{"num_hidden_layers": 22, "hidden_size": 384, "num_attention_heads": 2, "num_key_value_heads": 1, "head_dim": 128, "intermediate_size": 1024, "vocab_size": 8192, "hidden_act": "swiglu", "norm": "rmsnorm", "norm_place": "pre", "norm_eps": 1e-05, "positions": "rope", "rope_theta": 70200.0, "rope_fraction": 1.0, "qk_norm": false, "attn_scale": 0.0884, "bias": "qkv", "tie_word_embeddings": false, "parallel_block": false, "extras": ["capped logits"], "init": "trunc", "init_std_qkv": 0.0271, "init_std_o": 0.00501, "init_std_up": 0.0271, "init_std_down": 0.00251, "optimizer": "adamw", "learning_rate": 0.000693, "lr_mult_o": 1.07, "beta1": 0.9, "beta2": 0.99, "lr_head": 0.00456, "warmup_steps": 501, "schedule": "wsd", "decay_fraction": 0.893, "decay_shape": "linear", "final_lr_fraction": 0.1, "batch_tokens": 32768, "max_seq_len": 2048, "doc_mask": true, "train_tokens": 288200000, "max_steps": 8796, "dataset": "wikipedia_en"}
MLP neurons of a small language model. Each row is named by its layer, matrix (gate and up: input weights; down: output weights) and neuron, and shows model dimensions 128-223. Each number is 128 + 32 x the weight over its row's rms, rounded and kept within 0 to 255. Numbers have three digits each. A neuron's up and down rows have the sign that makes its largest values positive.
After each neuron's rows, "fires in" lists the words (lower case) most often at its 100 highest values on Wikipedia text that the model never trained on. A number after a token or word is its count.

L4.gate704:132142111145172126107145136130099159098087128060144144139162158158176121114182146097102149128153131111141099077115157084187150156175117143137169182109101109161171115161167077149077097107187100132188188100154161135098109140121150099130142093129142081059154113127178025186109122111119112087
L4.up704:181078092083175140136179085156095136114106116089121129184093123172170089047172185136173127106187151149142120171162146115163105098137086151171068153133131150164145090134128089122141132108130120123122104147142157136084112047182164118117166130115130155123134096143119129156158144109097105135
L4.down704:140084072153120116080163095152145143121088130067142149184137142102171178058150077117116081085139134093136137164129153145134198181101126125115108137139138167129126142101168095110126138128127105130131131141123094239149158147149056052144091147123160127165105186132108153181117140125146136121
fires in: "one" 16, "during" 13, "big" 8, "neo" 6, "2006" 6, "many" 4

L6.gate103:158109139147164182154150183108104095115102177117139108098102111123072132113140166184105068087115173022141091121117132052142099127111168111125146178134115096117158115080114127175056075097205094172107149096078126202143115181162159125046158120092082114103107129186178058126135050096152116174
L6.up103:132125080094119121147165168154123142055151135135124111104105206099108130157161109208104125191163174150050139061136131086145105099132100112068147074121133157118141170107128116123157101108152066121142097078101123086159082183124112145195169164153173087146093134075125132086117109095122053116
L6.down103:058103117113146162123110090135126152147160087184101196108152143165140146134107107128174200210164164131063090103192141171108101143166171095092101151089078137149164229101127092242159180099077113136212145092093088128124113148094148162169041161169113151175154124113130178063101182142170162069
fires in: "they" 32, "she" 19, "her" 5, "icbm" 4, "overwatch" 4

L18.gate844:176090110143170116105124145130070162153199142088132081159136106112144163178129137201141121125090138154153093123155165148155167120100135162140104142120141029089109133177180113116190104128170222085108100140134112118179096143139069135162193101173179141123097105102105068126135047114085125112
L18.up844:148146105109098142147140138173168106143072183155181125133095093151129091085091144144117159159127098163155165169111047148161198120187218128130135130147156137144101142131138106103110112124101152099156151192129148167119161074140145154153113146084150170111128123079093147110135100079128124111
L18.down844:115152128090130087129123125137093122121106162178110120203107151089170104110174135142163067104165155100126133129170085095098130083104158171133078163139163148117161110124118119117097120146153149130145115164099128111132051172123156130097166096101111167142124202116140180112105206177057085086
fires in: "was" 31, "were" 16, "be" 7, "is" 6

L6.gate928:131129150118083152106132137136100176195107124170099153162102115124112130195170123129115099116209141120100170108167109140174120135122113112176151130178133126138129127130148174137142092111110154188081180173146122112114123138157119133065161157182111121106118138115175156093150175126112093119
L6.up928:145115120131080157087130197160212089088108200137190113117175070106068148113130152183049151157092101123070197172136166096098148153143125133093138154116150121093168145117080177096171078131150168163119151142126160126137130132098136085126124120133140114094095119116179146095108144192132148094
L6.down928:127091167135061099153177145141162160079199160135140130096112122138154079086128163066157124113068055138149064110075133104146121124168204097106144148125139211187097158083112115145172127114103098110115045141121177090153119129108136135106076091118117130123142177180074145114110089165173121223
fires in: "to" 39, "third" 7, "first" 4

L18.gate596:146110098139116145126152182092062151120137131147090085157128132119179142151118152169089155141116106145165141109081071124146116141123179191154183161077070146161203115096167099063158098070149125129105137129153119197125125105098157114179138089134123149126146132177166150102103111124163125114
L18.up596:147154136121117120164120128131150110134128112169091138124119147151178137089110177102134071107127088101152118141039114147140076123118138165142153144124117173144185209128165147091140156110055179127032174152157115150107177088101140160139157158106125206121136130144074168066082147077173073130
L18.down596:075091126129175158115108176161134109116151160175123114107108115150144184097118145172162121086143150124165134102157120153149093151128112118121106090151110077152102112106089136197131139102151105062113164148088146104136080141052077038122131136134121115165143158175140154129147125156132145174
fires in: "on" 22, "to" 19, "from" 9, "of" 7, "is" 7

L8.gate640:164072129123146126097170107107149124106142148142146187172167143149145158069190174108137115139109085161152145157139128107153137120136089137091100107133102187102115151140160105146178105040110183140094131096081148164092154101074100158149179108130167057124140157110135134127127120066106160123
L8.up640:137190122164107143118121079164148136124136173175107106152153152152112120087130119108142113159095094121113111134120093156078115074110077109184146138113066109151167136164086166168157106106112140151119185075111148141108164082111132160102106116169130087147161135116159089057171073089172127166
L8.down640:184120109104122101152149147064077157093140131114099077131066054160153162104142093103091149094107150147171106092109150150113159177059058153087166139137129166133133081085184142124156135152154107109104113161165096128141119151131119105098127072179131135096114162081144123119092161113126110159
fires in: "that" 30, "following" 12, "during" 9, "like" 6, "to" 4

L18.gate577:164150143156121115128117122088134120156161101095124134125142163145120185079135087147090122108172070079148169178091111167176160151075118107127140197063165140127155122187200121109117125112139156180120132134128107125165062115097129128148113096162159119136152165132156126094150084126138148136
L18.up577:084100103143096120121104133151137082142216158032111132140088188147172034120149058162135123103118166114095102144205100137140142132116152118154156094120145120183101161125132132069197101151131134139103133089090163156112150148124134084156082112107120132101089075134122143171127129139126120047
L18.down577:128097078137097159080094128130180122158114095134126129145133092218151119118109122060112107103137091174157127193140146114092094110158130171094151120127067115170154097140090169100140163090091085116119183113075084134059119103134155113148139107100174146156142145147117135111131199139148129128
fires in: "a" 95

L11.gate745:153114121168176153133116054143108181108094097064095175137126112124125128064122072164117107116163100173215137132131132158152111105131136150093071108094154148146204137075158126132167109117102182130110172183091153166140099124154134169093141117142126057068140154128185100148119086102118104078
L11.up745:141072142077129117151125118123125170131147138110155090119161173103148143098141147123125103037142178147124141136172135111116123111128141181109113117121144107161176161058177107051146156087107146147118155097127176138087081129175149114118092076137050090184143102130135074077168156125140145036
L11.down745:121148153137162113052126123112160125170184136107153093154154165149121110159120126108124121078147071132163090111152186131081162103117075153078092140121157074180162138149167127114127155097115154110147142120116130152120120112155123125148117133119096082142163131150130121069194096157131148084
fires in: "one" 72, "a" 10

L6.gate463:152119131136137144129146118155154174093088183122145148166105147158084105092091194076116077124164160203118104173104105111104123140195093142153171156146073150125191135122130080137141088074100135111146133102130103152120137151085128136190200137089171123054128166137154148132103060102147116144
L6.up463:130121135123083151136137099152155106114145159131137121109174082125045172138144107064093132138176069128100176148130086114079181138103148139180156093144122121134162212105084125117155133116137206153112118151116110121102082170124090154127093139147136202116118173133166106053096065105089073141
L6.down463:058115136107160138150132157082104172123145102178156168107144110128152134092132126162101118154106195138144131084105119122121124126163132149094193110082175180124184099138111108111108162107090107143043112183126158069115119133100121125144130141158106135139138106207135117097178071044087092120
fires in: "to" 48, "during" 15, "trigger" 4

L3.gate487:101150121181117044166057175139165142177112139116127151107166067151135132155114131101081103136095057076155094133130120164144124164093085115074164107117102194199092155131070085174171134135177154079147092190203114115090130171108135163092145018135106107132151147153149164168108129163171120121
L3.up487:120164132120085108132109180159125170108095126164133161056125107097146109117128108118122154168078139143129150116145035140194123213072135077107118102082169089126096083176163230157143131096094170114128115139152144170126073101122106134125146186057160091156114174138099112112138190182138175174
L3.down487:093167143092127088132076137122148138130087143133142154152160159177185145126207079121082092135081117047170105107140151154108140063076111102143135128115108146153117097171159133126166127128148174100167177155141081157118174154140157051130135105114117074161135141221106143087111148115126171160
fires in: "title" 15, "prize" 12, "roman" 7, "wavelength" 7, "grand" 5, "crosspool" 4

L8.gate813:099103101161132149133121170090102147101135128209091132149138172228134147141097117127103162125133147141132154151148154083141072119085128111150084181073082114127196161115113129128148194104166189176162145179068101170108180161075173100121152060089133126064141122076055117119081162114107126101
L8.up813:160141170122072168151130083154176177175194093154133146090128177141089127079159127161117118126136127116146074136122147139118090077107175189096173137108189091070096105063127106148114137077166150217136105192071124107122120131151112133053139124089125131166133151110096143146124099078151159122
L8.down813:118087116164093144159140182089181089111122104160125143158116093147124135063132078121111104159185135128160158121140121116197130151177102098121135068165105097161158115072142094106076086101146157131144128094128181145071113101111163143111129144067137203137141166151177122171076164128191132147
fires in: "he" 22, "also" 11, "she" 10, "mandragora" 7, "guelb" 5, "canada" 4

L10.gate383:139083136099121130133208132137133157119147106110138143104152132156091156163166177178074179069083134124080110121120115132131090104137137147110073090153134197157169135163127152084115111140112118192068208128148097110150152145084165114133107112128092116111139126115115114121105167105105160091
L10.up383:124147171116131139116114130100101150144135163145125104075119126144128117106127118144169127130107095111140121132135143096070094120156132141118193148131111079084095126116103165088138133104205112096143136118158123199150150177089138135098136102128103154158128143123122129162150072085099205104
L10.down383:188147106147146154166158153102110151140124144115110100142166117117077124155074035114099103120125154085112126149112190164109113099103117118131133071142143188126168129138115109099127131117076200131118147161249121125186096084164093104160140096142135067120131133118152098096114114119127150129
fires in: "for" 44, "of" 24, "during" 6, "outside" 4

L8.gate701:120121153086111132136138070166120127160148142075138077190144150154063134155099138169122113099128101134139095171106119104135172075102173158147116166137119169120110211120132119084160079123146172112133086142107141157100122134078110198127150119183123109132137109147113142103170057109160142071
L8.up701:158153163175139115200138083187127088136140158125128201152144061095093140167127151182130185151166143059162086157124060042045158095145158197141136125157155103104100208159196182131107112147139152125159140119164099129139131097160082117173158162091119124126141073084114138152123082051099175136
L8.down701:095165155140169117101166151107160088108090130137173148140133191180159182053130098091175162108128096124129124115152052221077110145062095093158134188120103120128121108132129126089105132192139110119116134117121121167129104124147171117184115110103105118120177090129167107100101168185165128225
fires in: "is" 32, "was" 20, "place" 7

L3.gate475:142134174148103142159129128165116174094129148162102100116107088192146134133173143139119171126185172142150116158119123119180234158169240125088153121100146125111160073105198144123116121059144096191082117112096122105153120089168152141113153158106113112107186143126145081110180087097170101128
L3.up475:096138174134156121126159126231101190093130143130142085126100121098122144083124144137161140141155170188135092136134091117138202162174146130122107110083140100105157094107156155139126101125101120153118085107107114120125091086155145063188170116088124156117155084115129065084198124069111069088
L3.down475:062194111112145173127140056124119206189099089076162191085108149135166083088084160112186121155161135080096080163135161146103110168154116164102159145137104144051124159094126136131136161125138121163120124150081154147073123125104085151169114134137111132160081096095123143074194157136134070100
fires in: "people" 21, "family" 17, "women" 13, "my" 12, "state" 5

L6.gate576:082097130110112180178144099157137131121117121097200093143103157165151141136152090105154148119152130139142110129134089175153167128106159135063113129102142058111158130130162130135172171060138168165128148105107089153128112086096157126155134150141145095131161117123170131105150065104164112189
L6.up576:181128141115119177184143111144103120108120164196129098052071145139176130108207165120073113159128148154105122176115144076185079095127142104158166121133113139119118124060118090173110115063091188158121110139105090091126113122162103145121104187171182115114186116143157199101120137105126155147
L6.down576:094114119181169117139117119169119139078101083164129089089104121098233145061118131103093129174136103145107112100143116156111101150129154140109105148118098088206086124108123125191127155125144120087117154107078091113119082136135115158061131136150094103142089112138139134122160109088142124092
fires in: "who" 35, "that" 28, "she" 10, "they" 8, "to" 6, "he" 6

L18.gate564:149158160127120156174096164131152104093153159109128136154105135114128107172108145161086131140162140171127190111149095127148119092139187120097130121154220122187137138134084126137155090094073157165161083149142213122120081095108189134139148210099154048145132132105171098140087074117154092088
L18.up564:122157151157112137142141141100093164206086110116099094144114189149130158100143116144132166099122121104104123145144135141162153095135145132054144148128181173163126161132178135123133133143138128137122147133154112117151052119103123070140131064123201146114043158105170111067128115187135114079
L18.down564:082144113111155138128118168138117122137185109180035138155142161127132064092149145134150131076111156147126101159102091172104101088141144151155172170084086162090128132097167132139094137052140160135146163124126136146084135108169135081117097169128123118145079140112146107123187105074198185163
fires in: "a" 71

L6.gate762:188141157125129191124122143132179153104165139149086086090178058137121202130137160154123091061143132163166092126115146092134116096132135128147150188078138063167091143125111117109165109123144116153092095133084129144145153124137170135101159049095153120080140134098132131116115093114142129127
L6.up762:143111160109121103176119163139160170147070145149192098120134162137132157100138114160153142125150077130106104173175144113098137112091157095121108131170074155169122169144074059125107167034152079163137101184109152132133167111131118129137183130097106070139162178114105185116069062096123157075
L6.down762:125162085082149168173179105117135151116131130078110114086104071158156160126129079096176104134180122137052092075131096159193147152142146067147155120107099128122139198169126102149128116114145109170148096145103059124101150189114119121137130158154164160115160145082131174057075122126189165169
fires in: "he" 49, "she" 48

L10.gate1021:087090118151088152116174140160119139085143035155139130117122077113116147092125151144100145086156114118151146140140132177105177125101058134100045189108138164140133122189133100107080145112089134162111130103142132149141173190107181136112129189123077168139212109154166118150104112189139144109
L10.up1021:149114136101039134080121094097119103077148179130189103121111049147105097108142125119165150156107134124104138140168152102165111134067104143196095159137191176207098135153072129088122145148117169063182115122155175162171147178132171122065113125128122115150080092152146085158107155104137112125
L10.down1021:146086167148154118125111151029141142149135157080169121077183065098152116093095097152065113160145167175075107151128156121148088166115170151112103144197176139109059093122106124100192128131185141151133071090159146159095141142174091098096121136148110171178135132140166161131104124189160176137
fires in: "for" 47, "area" 11, "age" 10, "population" 8, "of" 6

L4.gate2:144147162177091124188093145135128158142160121164135091152153141141123174196112143139123135114167092111143051129102076138112145112179154099074109110086142063109111131132166161137182116092125154111093119126111112063191144112046110187079176093124151163170185160119097163135187111110208145134
L4.up2:132120143132130113184188170171137131148127146156119139145133141113113161173111104119132174080171083125091079162107086125141076118192127111072149102107110063061126113118165137176132120103117132097082129125058116109124124105115108137151181087098121147151118108157087162100213109137085129132
L4.down2:152144134125175159105182098119158136141087118152129059137117096049189096114157153095130104114151144132100177115142149148167083128131107132132156112138121200097175173145126112141155158124149128160139127100159141108070116162171096079156072127184077066146080085037139116053162122119104092099
fires in: "they" 70, "women" 11, "men" 6